Part of a small language model's weights.
Size: 11 layers, width 384, 2 heads of 128, MLP 1536 GeGLU, vocabulary 2048, 25.4M parameters.
MLP neurons of a small language model. Each row is named by its layer, matrix (gate and up: input weights) and neuron, and shows model dimensions 160-287. Each number is 128 + 32 x the weight over its row's rms, rounded and kept within 0 to 255. A neuron's up and down rows have the sign that makes its largest values positive.
After each neuron's rows, "fires in" lists the words (lower case) most often at its 100 highest values on Wikipedia text that the model never trained on. A number after a token or word is its count.

L7.gate1177 [197  70 134 125 122 138 174 106  34 120 122 120 113 119  81  59 125 186 113 123  95 150 109  84 191 118 138 140 172 151  58 156 211  94 201 188 116 148 102 145 158 131 165 154 158 150 138 173 105  72 136 187 111 125 150 107 145 153 110 156  71  82  80  95 105 166 166 121  94 179 155  86 146 127  98 128 134 148  63 128  57 113 155  99 147  98 132 187 146 106 139 143 154 114 142  85 127 170  73 145 144  96 143 156 121 124 115 104 128 110 129 127 125 107 127 121  95 105 111 189 114 137 142 158 106 168 130 170]
L7.up1177 [108 141 117 147 139 146 109  82 130 105 115 108 117 163  68 131 119 144 127 127 147 153  65  80 150 149 106 115  59  80  67 107 111 123 122 169 141  75 132 107 175 109 102 113 172 116  79 133 147 146 127 140 141 156 160 149 172 163  48 164 147  74 122 188 138  46 140 142 116  86 160 115 120 116 134  86 177 103  97 149 165 113 163 112 105 153 144 134 152 126  61 119 151 149 122 100 150 141 126 140  84 120 174 189 138 128 136 112  66  78 159 122 125  83  89 106 188  98  77 144 128 155  98 164 148 187 118 119]
fires in: "also" 29, "first" 11, "only" 9, "all" 6, "not" 5

L7.gate84 [172 124 163 154 148 120 114  79 148 105 128 119 131  96 116  83 111  53 133 134  87  83  45 129 127 127 102  95 151 126 122 125 149 104 142 102 205 128 175 114 132  93 146 167 172 123 178 180 150 138 185 118 152 126 139  97 134 161 150  93 148 117 116 215 132  78  85 167 172 136 146 120 153 136 168  95 166 142 111 110 114 148 150 135 146 127 134  85 160 186 130 186 197 133 168 118  97 125 166 184 124  78 146  90 100 153 135 169 122 120 113 106 123 159 129 116 147  68 158 158 106 133 198  93 107 130 178 113]
L7.up84 [163 137 100  82 130 102 145 135 130 160 138 175 155 104 130 150 219 117 134 104 171 117 151 130 116 174 107 145 168 130  47 123  93 108  40 133 150 111 137  93 110 124  92 117 108 163  82 139 162 107 139 153 148 148 158  99 100 118 168 190 111 176 122 161 140 149 185 111 126 131 185 123 122 142 158  94  82 120 115 121 106 123 165 149 155  94 104 110  50  96 145 129 160 114  96  98 151 121 133 133 150  90 165  66 140  95 120 101 137  90 137 150 101 177 149 120 145  91 139 116  92 180  50  92 127 147 169  91]
fires in: "a" 67, "an" 11

L3.gate275 [123 142 104 117  95 128 105  93 100  79 166 138 104 117 124 140 110 114  84 110 153 112 100  97 137 167 113 110 162 155  58 124 168 166 114 108 150 127 119 180 149 124 160 138 165 125 155 104 163  71 116 144  82 100 167 137 106 145 113 118 147 118 175 154 115 190 148 168 165 140 108 128 156 176 160 147 114 123 118 137 105  93 138 152 164 130 100 185 151 135 147 115 112 163 144 121 182 173 151  92 142 117  97 118 167 126  35 140 135  96 105 200 138 138  99 120 138 130 163 189 139 103  64 115 118 128  47 123]
L3.up275 [123 113 109 134 125 112 149 132 121 124 123 149  59  53 143 116 101 141 148 142 131  77 116 130 117 153  73 118 131 101 100 153 207 152  95 171 107  45 149  97 122 141  83 103 105 141 160  94 185 102  92 144  84  79 161 114 114 173  93 113 118 171 142 118 169  98 105 125 153 147 144 101 185 176 107 157 146 146 159 142  94 117 132 123 103 140 100 148 152  63  83 126 147 148 131  80 171  98 153  84 112 191 115 154 135 129 122 115 132  72 161 162 101 151 127 131 115 155 185 193 108 177 156  72  68 122 150 110]
fires in: "most" 22, "all" 14, "best" 9, "not" 6, "mostly" 5, "allmusic" 4

L7.gate1106 [ 84 194  95 110 130 127  63 130 137  93 177 180 126 112 145 124 157 126 140 136 141 150  89 133 167 127  73 110 110  90 157 129 148 179 187 117  90 180  68 161  98  77 136 141 145 177 177 146 146  66  87  91 122 164  92 140 165 117 120 111 133 116 122 115 183 186 109 137  87 132 161 114  85 157 150 144 144 138 120 221 122  93 174 112 157  98  99 166  97 141 106 159 104 124 119  64 144 103 152 128 107 141 132 149 114  98 167 121 123 111 194 105 136 111 144 114 106 146 188  92 134 111 106 141  84 175 126 142]
L7.up1106 [103 135 146 110 119 169 152  88 157 146  91 107 104 148  97 126 149 138 106 134 115 120 125 152  89 176 118 107 103 133 184 148 165 199 128 109  74  94 113 112 177 115 197 111 177 176 148 161 164 137 101  88 149 105 143 126 141 158 122 113 146 151 145 124 155  95  73 148  97  98  96 175 109 116 163 113 171 148 188  95 169 148  97 137 138 108 156 103 115 156 132 118 143 157 146  83 173 111 144  95  76 137 143 182 118 153  95 112 124 112 102 130 100 145 126 151 187  68 130 110 165 178 105 114 149 175 154 136]
fires in: "would" 24, "will" 10, "for" 8, "did" 8, "assistant" 5, "a" 4

L2.gate305 [165 138  67 148 164 109 143  77  96  77 160 191 144  92 127 114  50 185 117  77 145 104 116 186 114 149 160 151  97  97 110 139  88 140 124 158 133 134 144 100 141 167 117 113 156  36 129 136 135 119  76 183 148 137 110 154 140  95 152  89 177 165  65 138 131  66 160  85 148 121 158 109 109 131 103 136 147 144 151 154  91 154 127 130 182 145 115 180 167 133 147  82 109 128 153 126 121 100 111  96 170 104  68 101 110 141  86  97 186 142 160  99 113 142  83 140 151 159 133  72 161 163 115 109  71 109 127 121]
L2.up305 [128 104 138 100 126 137 167 155 124 124 126 198 123 129 133  98  61 165 119 145 151 147  99  94 112 109  92 116 142  32 146 138 145 109  68 154 155 109  72  92 137 181 158 118 170  91 159  66  71 183 134 100 142 165 144  98 168 132 162 143 170 100 111 129 141 186  86  95 110 105 114 129  87  61 127 125 172 146 127 132  99  50 140 153 142 160 116 120 116 118 118 144 123 167 125 114  99  67 143 154 136 150 127 115 111 177 132 145 114 151 126  67 147 142 122  87 178 138 144 133 153 102 186 205 141  98 129 128]
fires in: "constitution" 26, "committees" 8, "constitutional" 8, "conservative" 8, "committee" 7, "democrats" 5

L5.gate1021 [ 89 158 108 176  71 162 124 132 113  59 168 136 111 143 102  88 103 136 164 119 134 162  76 137 140 155 160 171 119 110 169 126 184 157 144  84 105 118 167 146 133  67 154 179 147 151 112 157  71 120 129 173 118 147 141 145  78 157 125 111 112 169 142 120 144 181 124 181 145 173  86 111 156  62 168 137 111 151 109  92  85 144 130 154 102  96 144 150 145 131 153  98 103  73 145 112 101 165 138 163 117 105 101 167 158 126 214 109  79 152 145 115 100  98 116 110 136 147 160 139 131 103 122  60 118 136 154 159]
L5.up1021 [117  96  88 170 124 119 119 142 163 140 133 152 104 117 112 136  98  79 140  79 116 122  79 113 117 150 153 124 119 128 175  79 107 138 125 165 104 119  63  76 166  79  77 149 116 105  96 121 145  63 159 151 154 135 115  99 102 145 156  84 121 208 153 123 139 142 136 112 104 117 116 106 135 184 121  86 111 101  91 107 152 128  98 124  95 155  85 137 135  60 122 106  90 132 136 106 171 205 169 145 171 130 142 142 138 122 125 126 101 140 108  83 207 148 113 103 153 149 135 129 137 142 146  37 189  62 183  91]
fires in: "after" 12, "the" 11, "a" 9, "according" 7, "under" 6, "following" 6

L5.gate3 [148 124 111 139 163 125 163 122 145 181  97 130 145 148 177 160 104 123 148 109  82  66 161 156 117 165 171 147  98 103 108 190 105  65 115 157 135  74 136 103 114 138 191 159  64 155 128 168 149 128 147 149  73  96  64 129 130 122  98 155 204 139 137 158 148 161 131 152  95 160 131 104 114 147 135  75 134 156  83 107  99 109 144 107 136 140  88 147 175 202 130 128 101 119 144 123 115 141 165 128  89 111  97  83 108 178  31 114 136  95 142 202  82 182  98  39 106 134 130  97 100  82 113 110 219 158 112  96]
L5.up3 [131 129  78 125 105 138 176 130 112 164 138 152  83 145 182 169 101 123  93 190 130 120 146  79 122 129 183 143 106 141 156 125 111 140 121 150 171 119 126 127  92 111  80 161 110 137 105 179 144 158 202 142  94 115 115 138 122 131 107 141 170 125  79  98 131 172  92 129 120 106 161  80 125 123 134  94  90 169  99 145 125  87 140 127 134 121 120 112 126 103 154 168  80 146 124 139 113 152 157 203  29 133 130 105 147 165  83 146 127  51  67 183 149 187 111  81  70  83 127  72  99  96 121 148 197 104  94 108]
fires in: "of" 28, "for" 12, "public" 10, "best" 8, "a" 6

L2.gate952 [195 153 181 100 107 114 162 136 126 117 115 218 156 105 119 140 147 156 139 118 100 146 142 125 145 133 111 147 148 142 141 200  92 169 145 146 142 146 150 132 127 163 123 102 110 165 117 163 102 181 133 136 173 188  96 132 157 136 156 156 144 113 111  91 135  71 157 147 101 158 170 156 163 166 118 158 147 112  75 162 105  92 105 138 100 120 102 153 129 191 149  91 113 118 159 129 160 156  87 155  96 132 111 119 126 102 101 144 108 113 220 148 100 133 144  90  50 127 116 203  75 111 186 111 112 156 135  94]
L2.up952 [ 82 152 129 128 141  49 146 150 127 111 135 120 140 122 170 127 127  75 141 157 130 134 119 142  77 113 146 141 108  50 134  62 159  97 159  96  87  97 210 107  83  90  55 111 156 149 134 102 143  64 133 150 170 136 108  55 130  97 110  70  86 188 128 104  68 130 154 208 148 132 118 114  99  65  69 152 120  71 149 118 161 144 132 150 150 121 152 128 169 125 174 164 182  68 128 147  92 141 168 132 123 111 134 160 132 113 117 122 101 161 156 179 138  99 156 131  86 159 110 100 140 135 124 132 182 135 186 133]
fires in: "on" 43, "in" 28, "together" 6, "ong" 4

L3.gate940 [187 123 107 180 117 146 148 124 114 154 132 129 151 129 114 115 124 107 179 144 161 139 139 166 108 134 133 157 132 110  88 195 158 166 149 169 110 160 181 117 114  84 142 148 108 179 197 104 145 151  77 162 150 155 123 198  81  90 165 139 135 170 149 116 172 103  88 134 130 113 177 120 167 153 132 151 101 179 153 116 137 197 147 104 146  83 153 122 121  96 101 155 162 156 142  61 101 113 187 205 136 155 110 113 115 131 168 135 132  96 154 149 169  99  91 101 141 102  72 108 103 175  74 118  92 132  91 112]
L3.up940 [133  62 183 140  70 126 141 129 121  92 172  90  68 162 102 112 136 124 135  95 170 160 131 170 124 160 151 160 156  89 109 194 136 197 138 135  80 138  98 214  65  95 136 109 124 126 196 107  99 129 172 137 113 202 199 174  48  88 112 111 151 168 136 116 168 179  56 234 159  95 157  74 198 185 164  75 144 189 148 114  74 149 133 183 145 146 117 126 110  98 135 121  95 109 116 101  94  62 139 134  80 130 134  84  60 104 172 144 162 113 127 128 113  64 109  74 130  83 111 157 104 178  97 129 125 153 114 182]
fires in: "area" 18, "region" 17, "village" 13, "municipality" 8

L2.gate244 [ 70 145 152  83 131  89 131  77 129 125  93 142 123 128 132  65 139 144 111 116 122 126 115 109 113  96 117 110  93 167 112 129 129 166 141 117  98 153 174 155 157 100  98 115  99 127 115 150 144  73 147 102 189 162 111 130 128 140 105  56  68 174  41  62 104  94 127  85 125 181 135 128 164 138  78 153 119 135 125 191 124 106 114 135 142 153 122  72 140  97 171 164 112 138 176  83 151 102 132 112 173 112 174 137 135 158 132 129 148 117 127 139 151 118 108 135  71 160  77  62 218 115 102  76 113 157 149 102]
L2.up244 [ 96  85 156  82 184 164  92  78 116 116 120 144 189 144 108 115 129 126 131 138 142 143 105 117 116 120 105 119 115 134 103 133 133 180  98 171 175 160 168 119 159 101 192 138 166 106  89 127 130  90 126 133 210 128  77  91  61 130 143  91 110 148 157  80  92 182 154 113  65  93 127  89 104 116 181 131 152 197 150 117 108 135 121 106 107 145 178 176 176  92 160 124 125 122 157 113  94 140 152 138 164  46 137 110 171 163 142 112 123 100  77 101 140  80  68 187 149 112 112 104 127 133  95  83 129 148 141 139]
fires in: "total" 16, "role" 10, "prix" 9, "country" 8, "no" 7, "number" 6

L2.gate884 [181 116 116 102  95 129  82 158 104  94 123 122 151 175  94 118 170 154  66 122  86 160  81 105 136  97  96 143  91 105 114  90 162 107  94 101 169 112 109 130 114 173 123 206 153 118 113 141 126 120 113 133  87 114 139 145 143  90  39  98 142 146 126 116 165 134 144 125 135 182 165 138 125  97 137 123 125 115 116  53  62 113 104 155 119 127  89 106 113 118  96 114  99 149 183 111 126  70 157 124 102 180 127  87 115 129  93 111 125 171 156  59 129 121 143 154 141 219 140 162 122 101 153 108  98 146 126  89]
L2.up884 [195  80 109 113  68 171 140 158  93 127 128 126  93 146  99 122 136 137  99  83  93  72  91 147 100 125 167  86  97 133 117 115 186 174 118  90 135 114 141 132 149 155 103 123 110  89 156  92 160 111 170 113  93 168 178 121 157 135 109  71 202 109 114 163 115 177 124 108 136 137 199 113 154 101 140 139 191 153 131  74 138  95  76 123  91 171 136 133 140 129 173 106 155 163 148 115  94 191 184 131 148 132 113 134 176 145  18  69 106 137 123 117 119 129 129 112 141 193 149  77 127 118 126 156  95  75 185  86]
fires in: "constitutional" 12, "constitution" 11, "union" 9, "registered" 8, "concluded" 5, "religious" 5

L7.gate561 [174 114 110 141 111 125  82 130 162 128 138 107  96 159  96 161 101 163  92 130  85 137 151  48  82  84 174 124 151 143 186 168 111 163  83 114 133  79 172 195 134 134  99 162 170 111 103 119 148  97 125 154 117 107  92 199 159 156 134  95 125 104 161 113 102 168 125 118 134 145 184  94  99  66 145 139  98 189 194 162 108  75 153 124 108 119 163 123 144 158 175 147 112 124  99  88 116  68 137 145 153 118 123 152  90  97 197 149 140 188 136 168  77 118 128 144 136 116 175 181 131  48 170 115 165 152 102 124]
L7.up561 [135  92  61 141 125 107 127 100 133 159 156 136 161 105 172 158 152  82 122 191 123 121 123  78 144  95  99 133 133 127 120 127 143 152 132 130 142 144 167 121  84 122 138 196 135  61  68 118 107  73 158 135 105 142  84 113 112 166 130 102  98 176  90 131  86 165 147  91 182 120 168 152  84 115 126 136 164 120 155 107 110  79  85 127 132 115 176 172 116 112 130 175 104 118 151 102 167 131 142 167 103 158 146 124 172  86 154 101 150 142 160 196 133 171  93 118 183 122 137 112  91 134  85  76 105 127 131 123]
fires in: "the" 25, "of" 8, "northern" 7, "as" 4, "by" 4, "to" 4

L7.gate235 [158 101 124 118 157 139  59 185 181 115 111 170 121 154 122 150 114  63 135 152 144 130 180 168 128  82  77 182 186 105 172 139 102 155 114 117 112 117 111 114 124 118  94 151 107 136 165  87 110  89 150 156  92  60 155  92 113 114 154 185 128  96 142 144 101 123 130 135  96 153 123  96  96 104  87  66  57 203 158 144 165 201  89 119 104 164 104  99 140 172 116 131 109  84 147 100 115 160 167  52 124 170 186 154 150 112 164 147 122 141 136 118 151  99 167 102 105 106 135 149 146 130 115 132 135 100 126 178]
L7.up235 [ 75 133 134 143 249 164 122 144 113 102 156 118 110 177  86 105 131 160 164 102 146 156 125 111 162 105  37 141 104 142 167 155 128 150 109 158 134 206 107 192  93 146 165  49  91  98 120  95 110 146  87 199 157 145  78 119  64 116  83 123 180 107 130  67  66 167 113 158 103 187 169 121 101  66 131  97  78  82  73 173 160 169  98 153 108 104 123 156 149 113 134  81 138 118 153 102 104 125 168 115 116 120  87  81 140 122 168  93 112 110 114 115 135 147 131  81 114 146 114 149 113  35 126 109 134 142 140  91]
fires in: "of" 26, "secretary" 9, "director" 7, "body" 5, "chairman" 4, "by" 4

L5.gate478 [ 79 141 137  86 136 151  65 160 175 126 161  67 158 124  79 101 104  59 119 117 133  93 114 125 128 144 155 129 141 106 163  97 106 113 113 125 100 124  85  73 109  43 101 134 120 139  74 104  99 130  76  98 143 166 108 158  70 114  81 107 136 114 122 178 144 102  95 104 142 145 102 136  43 171 107 145  68 112  74 117 137 134 136 105 135 180 184 172  75 156  93 149 118 100 192 160 111 162 151 116 150 121 138  89 194  74 103 150 117 119 152  80 119 109 175 132 128 121 149 156 118 133 134 161 142 101 139  81]
L5.up478 [121  95 108 173 128 168 122 143 121 212  72 106 136  99 157 127  86 100 152 158 122  64 128  71  83 129 116 152 173  93 151 149  97 107 137 115  69 137 101 189 153  72 132 126 166 173 175 165 140 113 136 168 168 136 145 163 116 116 148  84  72 161 151 152 158 140  93 116 116 178 133  73 119 175 136  99 103 132  85  82 116 171 124  91 137 153 152 130 132 129  69 157 165 116 112 132 150  93 148 177 146 182  96 118 234 111  94  74  89 117 208  70 107 112 149 109 110 106 120 125 130 146 161 148 115  99 114 104]
fires in: "a" 15, "their" 13, "its" 10, "her" 7, "to" 5, "attended" 5

L7.gate748 [109 156 119 164 122 170  90 147 117 160 122 112 143 112 144  74 160 146  98 136 131  85 156 141 116 184 129 115 102  55  88 140 144 128 120 158 103 108  97 108 135  87 170 162  78 130 107 169 144 131  85  91 124 155 137 147 150 131  73 100  82 179 137 141 147 137 157 147 114 176 145 184 159 142 148  72  77 145 111  77 113 153 136 112 127  68 119 113 135  77 130 169 140 143 126 150 109 141 139 143 116 105  91 104 116 101 126 109 129 132 115 128 160  95 151  69 141 127 119  85 133 177 141  90 118  87 169 114]
L7.up748 [139 119 154  63  76 137 126 105  43 122 134 131 180 149 110 109 166 128 113 102 122  80 162 131 139 150 193 104  66 118 104 133 121 116 159 179 116 203 120  70  68 109 177 106 156 140 134 146 128 124 112 149 152 153 117 131 117 188 128 114 125 127 124 123  92 149  88 159 159 202  79 180 109 135 122  79 113  68  87 149 158  99 224 128  82  72 112 154 129 172 176 120 137 134 172 124 160 137 112 126 145 150 115 124 110 159 170 189 119  95 118 132 135 111 167 110 142 129  93 164 107 113 139 144 131 191 114 102]
fires in: "which" 29, "that" 9, "way" 8, "they" 7, "whom" 4

L7.gate775 [119 185 138 137 164 202 140 110 151 129 103 123 145 136 164 119 127 168 106 106 135 150  88 189 173 112 185 188 129 153 120 136 147 141  89 127 181 104 176  91  70 117 107  92 121 145 171 141 170 186 144 102 199 158 163 143 138  90  69 163 135 101 124 100 124 116 135 117 118 144 116 133 147 157  66 105  58 168 141 131 156 153 148 154 129 128  43 104  89 123  83 115 161 131 176 127 114 119 107 123  70 158 157  82  99 106  90 111 147 110 124  84 118 132 154 111 141  97 107 169 138 108  56 152 119 180 112 178]
L7.up775 [100 175 121 136 171 150  95 144 172 156 162 111 183 147 137  95 107 163 125  81 144 135 132 101 185 150 128 130 157  87 157 159 118 126 164  92 121 150 155  68  63 153 133  95 152 124  75  91 218 154  98 163 133 144 176 167 187 160  89 137 120 173 112 153 168 161 121  86 145 183 106 159 105  84 181  99 155 151  81 139 122 147 102 106 155  74 138  92 131 103 141 140  50 163 165 114 160 121 181 138 105 126 153  97 129 168 135 142 151  99 137 107 134 158 178  77 113 110 128 170 174 175 153 178 117 125 138 117]
fires in: "to" 38, "who" 12, "that" 5

L5.gate1023 [ 75 163 162 124 138 108 158 133 125 154 150  91 145 168 106 140 120 150 155  65 116 124  95 130 112 107 102 178 176 144 103 127  76 125 128 156 115 130 147 101 118 224  90 175 166 190 159 132 101  60 125 136 159  93 132 142 195 113  67 128 146 114 162  74 145 128 113 116 156 191 155 150 131 142 137 110 120 112 135 142 150 145 154 100 130 117 117 114 165 122 130 130 107 115 118 141 136 126 164 113 129 125 171 111 101 148 151 209 132 148 106 107 143 161 103 121 135 137  73 105 125 143 104  71  77 134  91 130]
L5.up1023 [150 146 161 154 153 136 101 144  52 115 158 191 132 106 124 140 107 182 128 149 201 106  64 157  86 116 127 119 102  91 116 130 101 160 116 149 154 124 124 131 131 128  51 144 128  91  80 168 110  86 132 134 172 100  87 141 174 156  95 113 123 183 109 152 147 142 144 135 153 106 132 151 152 129  99  47  86 110 147 193 134 122 144 165  80 101 103 118 125 117  58 141 150  81 101 128  59  86  77  75 153  63 128 118 172 160 202 115 129 120 105 154 148  88 138 110 159  74  98 132 170 101 140 147  93 164  96 114]
fires in: "from" 68

L5.gate583 [148 146 112 121 113 158 120 121 117 156 135 125 102 178  87 116  91  96 104 120 117  88 116 125 136 148 141 154 111 155 185 110 116 106 143 121 112 137 101  59 130 141 131 135 119 127  83 145 109  93  53  86  97 139 190 158 142 129 173 155 167 165 144 142 130 140 108 129 141 142 121 147 136 152 163 121  75 186 127 133  36 116 121 103  97  52 112 124 167 121 164 128 110 131 103 115 113 154 123 139 149 178 170  77 109 115 140  99 135 133  65 109 156 134 173  96 146 118 150 130 139  89 132 177 157 119 121 113]
L5.up583 [162 150  81 134 158 125 113 168 103 136 217  92 110 162 176 113 136 204 126 138  85 147 102 118 128 135 110 124 140 153 178 122  96 175 149  61 132 157 123 131  93 105 152 152 166 187  99 182 128 142 131 106  80 166 156 143  91  93 106 157 111 134  82 143 168 125 113 143 145 140 141  94  85 126 127 144 139 114 161 148 108  79 152 139 140  75  95 132 171  85  98  84 186 136  82 157  92 118  72 100 171 200 100 154 205 140 102 133 104 173 174 111 173 164 149 189 133 136 146  80 100 120  96 164 118 123 104 141]
fires in: "a" 26, "1" 13, "him" 7, "her" 7, "an" 6

L2.gate1524 [111 146 146 113 105 127 106 118 106 114 128 109 133 121 173  85 142 126  87 155 134 167 143 117 116 136 163 124 131  86 176 140 166 119 146 104 155  98 168 150 172 118 139 136 122  83 138  71  87 125  90 149 102 138  81 185 183  85 119 136 146 110 137 108 155 190  94 135 149  83 166  76 152 161 168 137 129 119  93 187  87  39  85 137 183  87  67 138 145 177 171 115 105 119 133 159 173 171 149  87 115 129 161 151 139 149 137 148 177 161 105 119  50  71 124 141 130 143 119  24 122 139 117 144 137 142 192 147]
L2.up1524 [142 149  54 155 203 128 123 166 131 162  49 168 150 102  78  57 133 118 124 124 138 134 157 108  99  97 100 103 135 144 147 131 223 111 199 108  99 146 118 148 103 110 114 212  99 156 152 149  90 183 116 136  91 180 122  99 135 125 178 101 144 145 172  97 170 106 132 138 157  78 111 122  46 147 158 168 123 120 157 102 154 126 127 111 166 118 124 122 131 181  64 115 144 142 139 117 173 146 167 120  75 164 202  78 140 138  83 170 154 149 147  79 137 143 168 102  84 160 122 100 137  86 135  89 157  89 131 181]
fires in: "during" 14, "by" 12, "since" 9, "throughout" 6, "both" 5, "empire" 4

L2.gate1528 [161 125 106 142 139 181 111 156 142 127 166 114 105 107  89  97 175 105 180 173 117 118 120 119 147 145 143 138  99 166 128 196 139 131 204 168 116 135  75 135 114 132 166 146 106 159 166  76 104  98 106 117 119 105 125 132  98 120 147 140 131 133 184 151 167 168 124  82  74  87 151 164 157 140 115 115 169 173 133  84 117 135 157 126  90 145  92 110 119 154 137 136 121  84 182  79 118  73 163 170 189 149 136 103 149 171 144 136 111 153  91  70  71 116 117 100 152 104  87 127  91 194  49 103 147 159  93  75]
L2.up1528 [185 108 125 114  93 143 151 118  93  86 121 134 149 117 172 163  82 110 169 155 141  91 136 134 124 147 165  99 144  70 103 124 160  72 140  87  66  92 100 109 106 130 127 141  90 116 143 110 178 111 165 145 170 176 160 137 115 114 116  95 149 138 111 118 129 171 102 110 114  68  87 104 189 128 105 174 135 148 119 146 147 140 117 169 130 117 139  90 119 158 121 154 144  89 136  99 101 174 175 125 142  95 128  93  99  86 184 137 160 132  84 106 107 138  83 132 144 105 111 111 125 133  97 122 129 111 137 178]
fires in: "town" 20, "village" 13, "city" 13, "municipality" 10

L5.gate649 [174 125 118 107 131 124  96 135 118 118 127 102 131  98 123  78  90 145  81 234 170 103 149 139 129 174 100  93 124 121 117 162  79 109 107  89 122 127 118 130 122 146 193 186 108 124 153 171 150 148 125 139  77  79 135 149 102 108 125 111 132 109 112 133 133 129 109  78 107 132 142  94  80 108 109 137  99 103 117 138 121 175  80  82 172 112 113 136 106  82 101 157 113 142 170 201 154 118 115 129 116 100 115 148 164 156 104 121 108 154 122 128  79 125  95 147 144 126 138  69 159 135 192  53  91 141  76 152]
L5.up649 [107 120 187 140  91 157 138 147 159 167 158 117 159  86 144 114 138 168 152 133 100 133 120 116 130 149  79 104 135  57  92  68 145 119 125 160  88 117  81 145  92  79 132 154 137  72 105 127 134  87 146  88 165  95 123  98 118 116  68 111 155  90 125  86 155 148 105  77 120 115 108 134  14 170 153 149 178 161  65 117  77 121 169 144 160 115 157 186 149 157 120  98  53 117 124 102  97 117 152 113  78 114 169  74 122 146 110  51 115 149 102 126  95 155 132  52 142 171 100 103 175 122 137 136 148 149 155 153]
fires in: "and" 57, "but" 12, "for" 10, "or" 5

L5.gate582 [178 166 150  56 156 111 159 122 163 127 119 133 152 135 159  90 109 138  73 117 115 119 170 107 186  88 185 154  92 150 133 152 124 133 122  94 150 146 144 148  98 103 122  82 196 139  86 147 149 173 191  88 156  95 167  85  95  86 109 177 118 107 155 129 170  90 125 115 107 149 145  76 145 116 129 136 135  24 141 109 109 116 176  67 112 106 136 160 116 132 132 123 161 106 193 156 148 186 124 144  79 132 134  86 105 166  78 146 130 119  90 140 171 140 108 112 104 127 151 187 118  90  60 114 145 163 129 114]
L5.up582 [146 104 114 172 172 143 136 142 122 113 138 152 136  72 166 128 108 103 117 124 117 135 112 132 167 128 182 168  86  94 135  81 180 163 120 172 119 139 108 151 115  91 119 108 115  84 118 123 140  56 115 144 162 101 174 178 117 113 137 114 141  76  88 103 162 146 155 164  91 138 160 135 141 158 166  87  96 102  48  95 121 109 124 136 127 121 145 155 160 138 151 155 115  74 144 106  68 139 158 111  87 103 149 127 150 171 108 177 136 109 157 140 123  33  93  79 144  89 129 181 126 153 168 136 160 137 173  76]
fires in: "who" 24, "that" 24, "which" 21, "where" 6, "when" 6, "pittsburgh" 4

L5.gate264 [130  96 132  98 139 152  98 166 178 212 137  78 174 145 142 107 118 135 105 107  92 117 116  79 131  81 147  86 165 161 157  99 110 202 195  35  85 119 110 112  57 118  91  82 130 143  83 152  89 110 134 131 162  78 102  64 158 119 137 167 115 144 166 145 150 170  93 175 131 183 137 119 123 134 126 154 125 139 157 147 112 124 112 166 112 112  93 174 180 122 146  99 109  97 185 115  77 108 111 136 143 117 121 135 102 183 146  80 135  64 102 139  65 132 152 118 104 141  87 134 140 110 110 147 167 165 144 111]
L5.up264 [ 81 184 106  76 164  93 133 119 141 132 115  81 126 136 129 156 110 101  91  46  55 142 110  99 112 149 135  62 116 139 173  93 106 189 113 135 103 152  87 127  90 147 118 104 138 117 150  56 153 115 140 132 155 157 104 142 113  45  89  73 102 105  85 116 157  74 184 156 151 123 150 107 133  74 143  88 136 151 143 167 124  87  82 149 120  99  65 128 162 195 177 147 121 176 125 154 163  86 108 202 111 136 113 101 115 131 165 140 127 124 148 137 132 112 147 104 159 171 109 109 110 107  74  81 160 129 121 109]
fires in: "as" 88

L5.gate646 [157 185 147 179 122 152 157 113 137  56 104 122 153 161  95 105 131  81 105  70 168  67 150 134 132 115  77  93 129 108 181 101 191 144 120 144 139 164 229 111 128 111 157 129 176  90 103 102 138 159 101 124 163 137 146 106 121  79 131 127 156 107  90 129 180 129 131 204 153  94 162  81 107 137 189 172  83 105  82 140 147  72 142 190 141 135  89 116 104 142 130 127 133 193 133 137  93  98  83  91 115 127 122 114 129 175 132 125 129 144 119 130  74  96 162 142  78 105 101 118 154 120 118  80 157 135 129 111]
L5.up646 [162 117 119  61 171 107  85  99  73 144  60  59 178 185 147 126  80 151 138 107  91 124 119 140 102 165 122 122 151 118 184 153 138  93 200 127  91  98 184 131  57 154 111 137 136 130 176  84 134 126 131 133 139 123 125 151  96 114 130  76 117  91 117 100 128 100 121  94 122 138 163  72 152 104 133 157 111 139  73 113 137 163 126 111  96  54 113 141 105 101 123 104 124   6  89 138 141 147  94 141 129 135 118 165 169 156 112 139 121 123 161  91 199 145 111 134 166 175 181  90 114 117 122 176 203 128 112 137]
fires in: "of" 35, "on" 7, "weapons" 4, "protect" 4, "in" 4

L2.gate899 [113 140 194 109  60 146  83 107  94  98 134 105 141 128 131 148 124 145 130 183 177  90 148  99 116 102  79  72 108 162 165 177 144 135 158  64 126 153 120 140 156 105  84 118 105 144 149 137 167  99 107 105 149 124 130 123  96 180 205  73 163 129 151 182 105 139 125 157  95 102 124 118 116 120 117 148 146 102  63 117 128 131  78 124 112 149 192 186 112 108 128 134 113 126 100 106 110 129 190 126 138 154  82  98 138 134  83 120 132 156 161  83 197 143 164  90 153 147  97 180 116 103 103 168 136 152 162  40]
L2.up899 [127 138 165  81 158 131 120 137 160 103 181 106 133 127 144 124 127  80 132 162 134 154 151  95 109 162  80 104 134 148 120 121 171 106 150  98 169 169 165 119  99 162 157  96 110 118 147 133 144  89 142 116 141 140 108  80  74 143 139 140 179 132 148 109  72 101 128  91  83 120 140 128 100 169 152 140 112  51  64 116 154 149  99 182 123 145 130 170 109 131 110 128 103 167  94 226 131 120 131 113 131 133 119 132  91 154 133  87 148 137 132 135 155 164  68 124 140 129 104 181  93  94 104 110 102  65 115 117]
fires in: "president" 23, "director" 20, "professor" 10, "secretary" 9, "governor" 8, "chairman" 6